MLP neurons of a small language model. Each row is named by its layer, matrix (up: input weights) and neuron, and shows model dimensions 144-207. Each number is 128 + 24 x the weight over its row's rms, rounded and kept within 0 to 255.
After each neuron's rows, "fires on" lists the tokens most often at its 100 highest values on Wikipedia text that the model never trained on. A number after a token or word is its count.

L3.up1253 [124  85 108 169 129 107  84 127 100 149 150 121 160 137 168 123 138 150 131 131 146 142 142 129  82 153 139 112 136 131 153 158 138 118 110  85 115  97 143  73 143 155 150  78 146  95 102  98 139 132 122 172 176 126 141 156 108 161 124 152 113 132 136 135]
fires on: " and" 29, "'" 22, " film" 7, " one" 4

L3.up1610 [160 102 182 133 182 124 138 114 107 172 122 145 118 143 162 102 128  99 121 129 177 203  82 138  75 151 108 143 157  97 138 147 111 122 112 133 139 127 152 141  94  99  86 132  85  99 129 129 144 173 107 166 124 132 109 133 118 133 127 131 114 152 122  83]
fires on: " of" 38, " among" 8, " the" 5, "===" 5, " in" 5, " during" 4

L3.up304 [127 145 133 134 141 119 123 151 125 141 103 162  93 141 151  62 171 146 136 100  99 137 111 144 135 131 144  91 106  91  85 115 149  71 150 125 124 175 109  76 144 106  95 124 103 135 133 140 143 191  77 157 152 100 102 117 144 117 108 123  89 149 152 156]
fires on: " for" 24, " of" 16, ":" 11

L3.up383 [165 134 109 133 127 140 124 117 143 109 119 156 126 157 119 146 147 135 110 155  90 113 124 171 108 148 146  95 129 120 108 119 118 120 160 110 101 133 149 160 101 120 115 149 120 130 134 105 140 135 107 129 116  95 131 149  61 123 115 176 141 110  99 144]
fires on: " to" 23, " the" 19, " before" 11, " by" 11, " when" 6

L3.up9 [104  81 127  82 151 125 116 175 148 102 106 137 180 117 111 161 141 128 137 147 172 103  60 139 156 114 145 158 101 126 135 136 119 105 134 135 146 114 123  76 136 141 167 153 122 105 138 181 116 118 108 133  48 111 135 144 109 145  94 116  98 164 170  74]
fires on: "-" 36, "|" 12, "\n" 7, "–" 5

L3.up113 [158  94 132  92 169  86 123 121 105 120 144 149 114 101 117 149 148  78 137 146 127 167 130 154 163  81 106 130 119 115 173 107 164 123 132  84 138 121  91  75 154  90 147 109 102 156 163 129 160 124 127 142 116 102 166  73 116 121 149 141 136 139 123 149]
fires on: " |" 24, "." 16, "," 16, ";" 8, " with" 8, " (" 4

L3.up433 [151 112 131 129 128 114 112  83 121 124 147 112 114 168 104 157 103 155  88 112 135 141 138 151 116 133  89 136 122 129 125 114 153  81 138 152  97 104 118  89  57 125 133 119 142 140 152 125 143 103 141  95 168 104 116 143 112 130 107 125 112 137 109 153]
fires on: "." 14, " at" 13, " (" 12, "\n" 8, " =" 8, ":" 7

L3.up477 [170 138 133  99 106 159 139 140  93 126 146 125 102 120 134 155 118 164 129 130 177 114 124 106 113 150 109 141 121 174 147 124 124 148 111 142  99 147 167 126 165 107 101 115  88 145 126 110 143 102 123 132 116 135 153 141  97 170 169  98 128 122 120  83]
fires on: " |" 78, " 1" 5, "\n" 5, " 9" 4

L3.up1788 [180 134 187  81 136 149 116 149 143 126 118 150 143 158 148 139 115  97 117 130 145 116  89 151 166 139 173 136 109 125  97 147 131 139  69 103  96 117 135 122 132 123  92 181 130 129  93 105 163 119 129 134 111 127 111 137 118 120  85 117 136 105 142  98]
fires on: " |" 61, " Yugoslav" 6, " 8" 5, " 24" 5

L3.up639 [107 200 126 199 123 111 131 132 113 154 149 131 119 169 116 124 139 130  84 109 115  90 129 132 108  95 131 114 112 101 135 170 140 124 144 148 145 166 163 123  99 155 146  82 129 109 127 109 157 133 111 133 148 171 183 135 108 122 102  99 115 195 131 111]
fires on: "'" 25, " who" 9, " first" 7, "Final" 5, " Final" 5, " in" 5

L3.up1183 [138 151 130  94 145 106 127 131 162 104 131 107 111 120 114 145 100 160 134 163  86 151 145 163 126  93 123 116 129 140 169  90 173 146 101 122  78 170  81 107 127 136 132 117 111 158 124 143 109 118 144 136 115 116 131 137 115 123  91 142 117 140 123 133]
fires on: "ing" 29, "s" 18, "ed" 8

L3.up1114 [169 126 157 142  94 138 153 142 136 116 168 135 138 100 136 125 130 149 117 143 109 160 124  91 170 180 109 133 105 133 125 125 115 112 164 100 116 102  92 104 153 108 199  94 144 140 121 103 126 150 157 104 160 128 129 122 150 140 131 121  94 156 101 102]
fires on: " of" 56, "." 6, " human" 5

L3.up1319 [156 132  96 133 106 103 137  98 157 167 104 114 119 133 138 129 115  61 108 169 147 140 113 139 126 153 169 126 132 135 150 128 118 110 181 118  96 121 128  94 150 119 146 112 127 114 129 107 174 159 132 174 117 142 134 155 138 109 137 150 118 123 102 186]
fires on: "e" 20, "s" 20, "d" 18, "al" 4, " de" 4

L3.up1074 [154 124 117 128 173 115 144 164 152 142 112 130 137 122 138 108 145 135 109 117 122 132  97 176 120  92 103 113 146  85  86 130 118 110 125 155 101 137 121 110 116 112 157 158 109 105 129 155 164  90 102 153 133  79 117 134 127 127  99 122 107 149 144 120]
fires on: " to" 35, ":" 12, " after" 8, " as" 8, " name" 6, " have" 4

L3.up1228 [103  92  92 125 151 128 139 139 137 162 170 107 181 157 143 139 142 111 129 109 117 126 113 152 120  64 128 118 110 146 140 101 142 130 140 159 136 118 128 109 135 139 150 118 109 162 156  98 136  86  72 166 139 109 158  92 124  99 146 134 116 147 129 112]
fires on: ";" 25, "," 17, ")" 15, "ther" 10, " |" 9, "." 4

L3.up1136 [143 192 164  93 112 104 131 142 116 124  94 122 154 140 126 101 127 110 145  97 137 194  97 107 119 115 104 106 146 110  83 132 132 153 113  87 104 138 117 106 145 150 145 145 138 140  81 121 135 122 138 139 124 150 103 117  89 133  69 104 149 154 131  75]
fires on: " |" 42, ")" 18, ":" 5, " 22" 5, " " 5

L3.up1025 [124 135 149 102 104 150 104 133 129 112 105 146 155  96 125 126 161 118 133 188 137 113 106 116 162 104  88 146 135 121  96 107 166 158 143 117 132 124 147 122  97 144 134 106 128 129 141 124 150 145 113 135 113 133 135 112 107  92 111 157 171 106 148 164]
fires on: "," 71

L3.up1069 [142  98 126 156 152 163 115 185 100 105 143 113  99 125 124 119 106 119 138 150 153 150 124 121 147 168 139 109 133 127 136 122 112  94  84 111 112  78 144 125 131 137 168 115 174 164 122 107 145 156  92 133 122 148 121 104 116 127  51 177  72 140 155 101]
fires on: " and" 56, "," 6, " of" 5

L3.up1257 [133 148 131 156 151 124 104 113 113 161 135 158 155 173 131  93 162  99 125 118 115 171 124 137 104  86 150  93 103 112 151 142 173 125 111 132  87 141 124 156 104 141 104 112 125 162 102 120 178  74 152 149  88 149 114 107 178  86  96 102 157 130 122 155]
fires on: ":" 44, " for" 25, " by" 7, " (" 6, ")" 5

L3.up327 [144 159 128 135  90 112 131 120 151 145  97 128 131 110 126 129 169 127  87 139 139 122  85 151 148 111 193 125 113 135 104 105 159  62 156 151 140 135 142 135 106 120 151 106 115 115 120 112  94 134 117 120 159 110  98 160  71  83  91 131  69 169 138 102]
fires on: " of" 20, " from" 12, " by" 11, " for" 7, " the" 5, " were" 4

L3.up1754 [136 161 139 125  92 146  72 128 114 142 120 173 122 153 117 145 146 122 121 150 101 125 125 160 121 133 150 125 119 138  92 166 148 101 130 124  92 152  88 176 106 140 144 137 111 123 154 159 112 123 116 137 111 160 138 140 123 119  98 118  90 162 121 101]
fires on: " to" 36, " it" 12, "ed" 4, " the" 4, " and" 4

L3.up169 [153  96 136 105 110 110  95 109  97 130 157 145 100 128 146 112 117 129 140 163 147 149 154 146 149 108 111 142 148 113 117  82 168 125 127 119 136 128 105 124 101  90 131 124 119 130 167 128 100 118  94 116 101 155 160 104 121 102 138 110 142 133  99 107]
fires on: ";" 28, ")," 26, "," 14, ")" 11, "\"" 5, ");" 4

L3.up1722 [ 91 147 125  88 105 146 130 122 122 143  84 142 114 151 121 145 168 101  99 115 122 147  90 101  99 134 139 140 149 126 134 134 131 168 143  94 128 113 179 108 123  82 134 125 120 184  90  96 101 113 140 118 134 140  98 110 115 123  96 126  97 184 168  73]
fires on: " from" 35, " the" 31, " of" 14, " its" 4

L3.up1489 [145 114 125 133  87 121 146  94 150 120 121 100  94 119 169 135 139 139  90 149 163 113 124 126 168 161 132 126  83 141  94 121 116 107 160 149 137 107 151  65 112 140 125 117  91 136 149 150 132 158 139 135 119  96 117 128 142 135  96  80 125 142 127 128]
fires on: "-" 18, " years" 14, "." 13, ":" 10, " life" 6, " terms" 5

L3.up1088 [169 110 117 122 141 152 131 118 124 145 147 135 137 156 116 161 132  91 102 160 136 147 183  92 131 137 130 121  98 116 119 106 108 154  95 141 155 134 124  51 103 124 165 105 110 151 129 112 164 118 115 106 146 140 122 144 151  79 140 105 120 174 133 111]
fires on: " of" 87, "." 12

L3.up1682 [145 175 136 119  77 145  95 101 115  88 132 101 175 119 102 141 101 121 138 116 122 131 127  93 128 172 136 145 120 151  98 121 175  81 126 125  84 121 100 145 151 120 137  91 101 186 163 125  75 136 105 113 150 134 111 136 120 106 126 130 124 117 133 134]
fires on: "." 18, ".\"" 15, " that" 13, "\"." 12, " said" 10, " but" 7

L3.up1471 [122 159 164 116 158 131  72 118 154 121 116 169 157  84 131 109 137 127 119 129 115  87  95 123 170  88 130 131 144 119 116 110 195 118  91 120 149 153 104 126 134 151 114 141 136 150 111  98 111  74 150  91 147 160 126  92 150 132 156 137 150 138 143 119]
fires on: "s" 41, "'" 10, "889°" 4

L3.up1676 [113 178  95 100 112 141 121 162 140 127 122 140 121 143 152 109 145 120 138 130  84 117 127 109 145 150 139 124 158 132 121 101 128 104 129 152 132 152 155 154 139 113 124  88 116 120 156 103 111 155 113 120 111 186 157 114 105 118 112 121 131 115 125 145]
fires on: "dy" 39, "-" 21

L3.up1030 [123 158 112 117 125 108  75 106 136 137  87 151 108 115 139 131 141 141 193 189 141 116 103 140 127 126  77 135 108 101 101 126 137 124 113 110 124 147 110 144 108 169 113 129 133 148 140  96  88 135 117 145 119 115  91 153 117 170  73 148 136 160 104 138]
fires on: "," 19, "s" 10, " year" 10, " time" 9, " later" 6

L3.up1166 [133 118 155 198 135 157 109 117 129 140  99 130 149  67 104 117 115 162  75  97  98 115 110 132 159 158 140  58 105 140 125 110 137 125 139 122 175 125 127 106 139 162 134 138 135 154 115 130 119 137 116 124 156 127 119  76 123 153 114  84 135 142 135 155]
fires on: "'" 36, " a" 10, ":" 7

L3.up1028 [116 109  63  95 144 156 119  75 169 113 143 137 121 158 156 102 141 111 116 144 132 128 149 103 146 157 142  97  89  92 150 131 115 114 129 150 156 101 154 108 116 130 132 111 108 104  99 163 140 138 135 109 104 146 144 139 147  91 182 162 123  99  90 150]
fires on: "." 37, "'" 11, "E" 11, "s" 10, "e" 4

L3.up1429 [123 140 146 128 185 108  99 125 150 152 130 106 123  99 127 112 143 103 103 144 134 107 142  95 104 163 100 136 113 124 153 130 123 123 105 178 142 124 152 137 137 141 131 112  83  76 134 154 137 113 132 109 108 103 146 112  96 122 152 104  82 119 121 122]
fires on: "." 38, "'" 12, "-" 5, "ing" 5, " 8" 5

L3.up66 [134 104 121 109 145 111 132  95 105 154 128 158 144 157 170  98 164 110 145 126 165 155  86 145 100  89 144 125 132 106 107  96 126 135 130 129 138 158 102 139 112  84 128 122 119 136 133 136 111 132 125 109 150 133  90 103 121 164  99 121 132 193 117 119]
fires on: " at" 52, " with" 26, ":" 21

L3.up928 [152 195 138  99 124 162 121 137 114 103 150 152 109 103 130 136 127 123 108 137 157 105 146 118 108 132  96 121 118 120 108  82 122 148 119 120 145 126 132 186 100 106  93  86 105 108 118 134 154 182 155  94  90 120 193 104  86 138 143 103  88 104 113 158]
fires on: "-" 55, "\n" 44

L3.up1099 [121 134 149 178 143 136 111  95 116 107 157 119 152 145  80 121 107 127 107 146 124 144 144 150  97  96 131 103 129 169  91 138 142 168  98 156 199 155 150 115 112 143 144  86 118 118 133 126 122 149 135 118 145 125 142 148 121 129 164 125 130 126 115 188]
fires on: " the" 43, "'" 13, ")" 5

L3.up457 [111 138 158 175 158  85 139 115 142  95 143 145 104 109 119 118 160 143 129 154 124 160 150 149 133 170 157 132 120 108 141 151 120 130 141 111 157 127 123 113 124 129 110 136  87 126 133 135 142 193 151 153 126 111 123 110 141 136  71 172  86 110  97 143]
fires on: " of" 22, " the" 15, " to" 9, " helped" 5, " largest" 5

L3.up725 [123 159 104 124 111 112 115 114 121 104 128 119 166 149 135 127 139 128 144 110 152 146 130 131  99 101 108 140 151 114 132 141 144 165 105 143 198 143 143 154 124  99  86 109  78  93 133 120 150 129 150 148 109 144 139 159 151 122 112 127  85 123 160 130]
fires on: " A" 46, "A" 23, "E" 5, "a" 4

L3.up197 [157 160 148 134 141 133 126 117 109 123  92 146 118 125 127 105 123 141 114  71 128 151 166 133 133 113 106 116 160 116 110 139 136  99 119 136 104 145 108 154 119 100 111  81  92 105 141 131 135 158 109 127 153 136 176 126  76 124  78 115 144 103  86 139]
fires on: "-" 55, " which" 13, "ed" 7, "d" 4, " Red" 4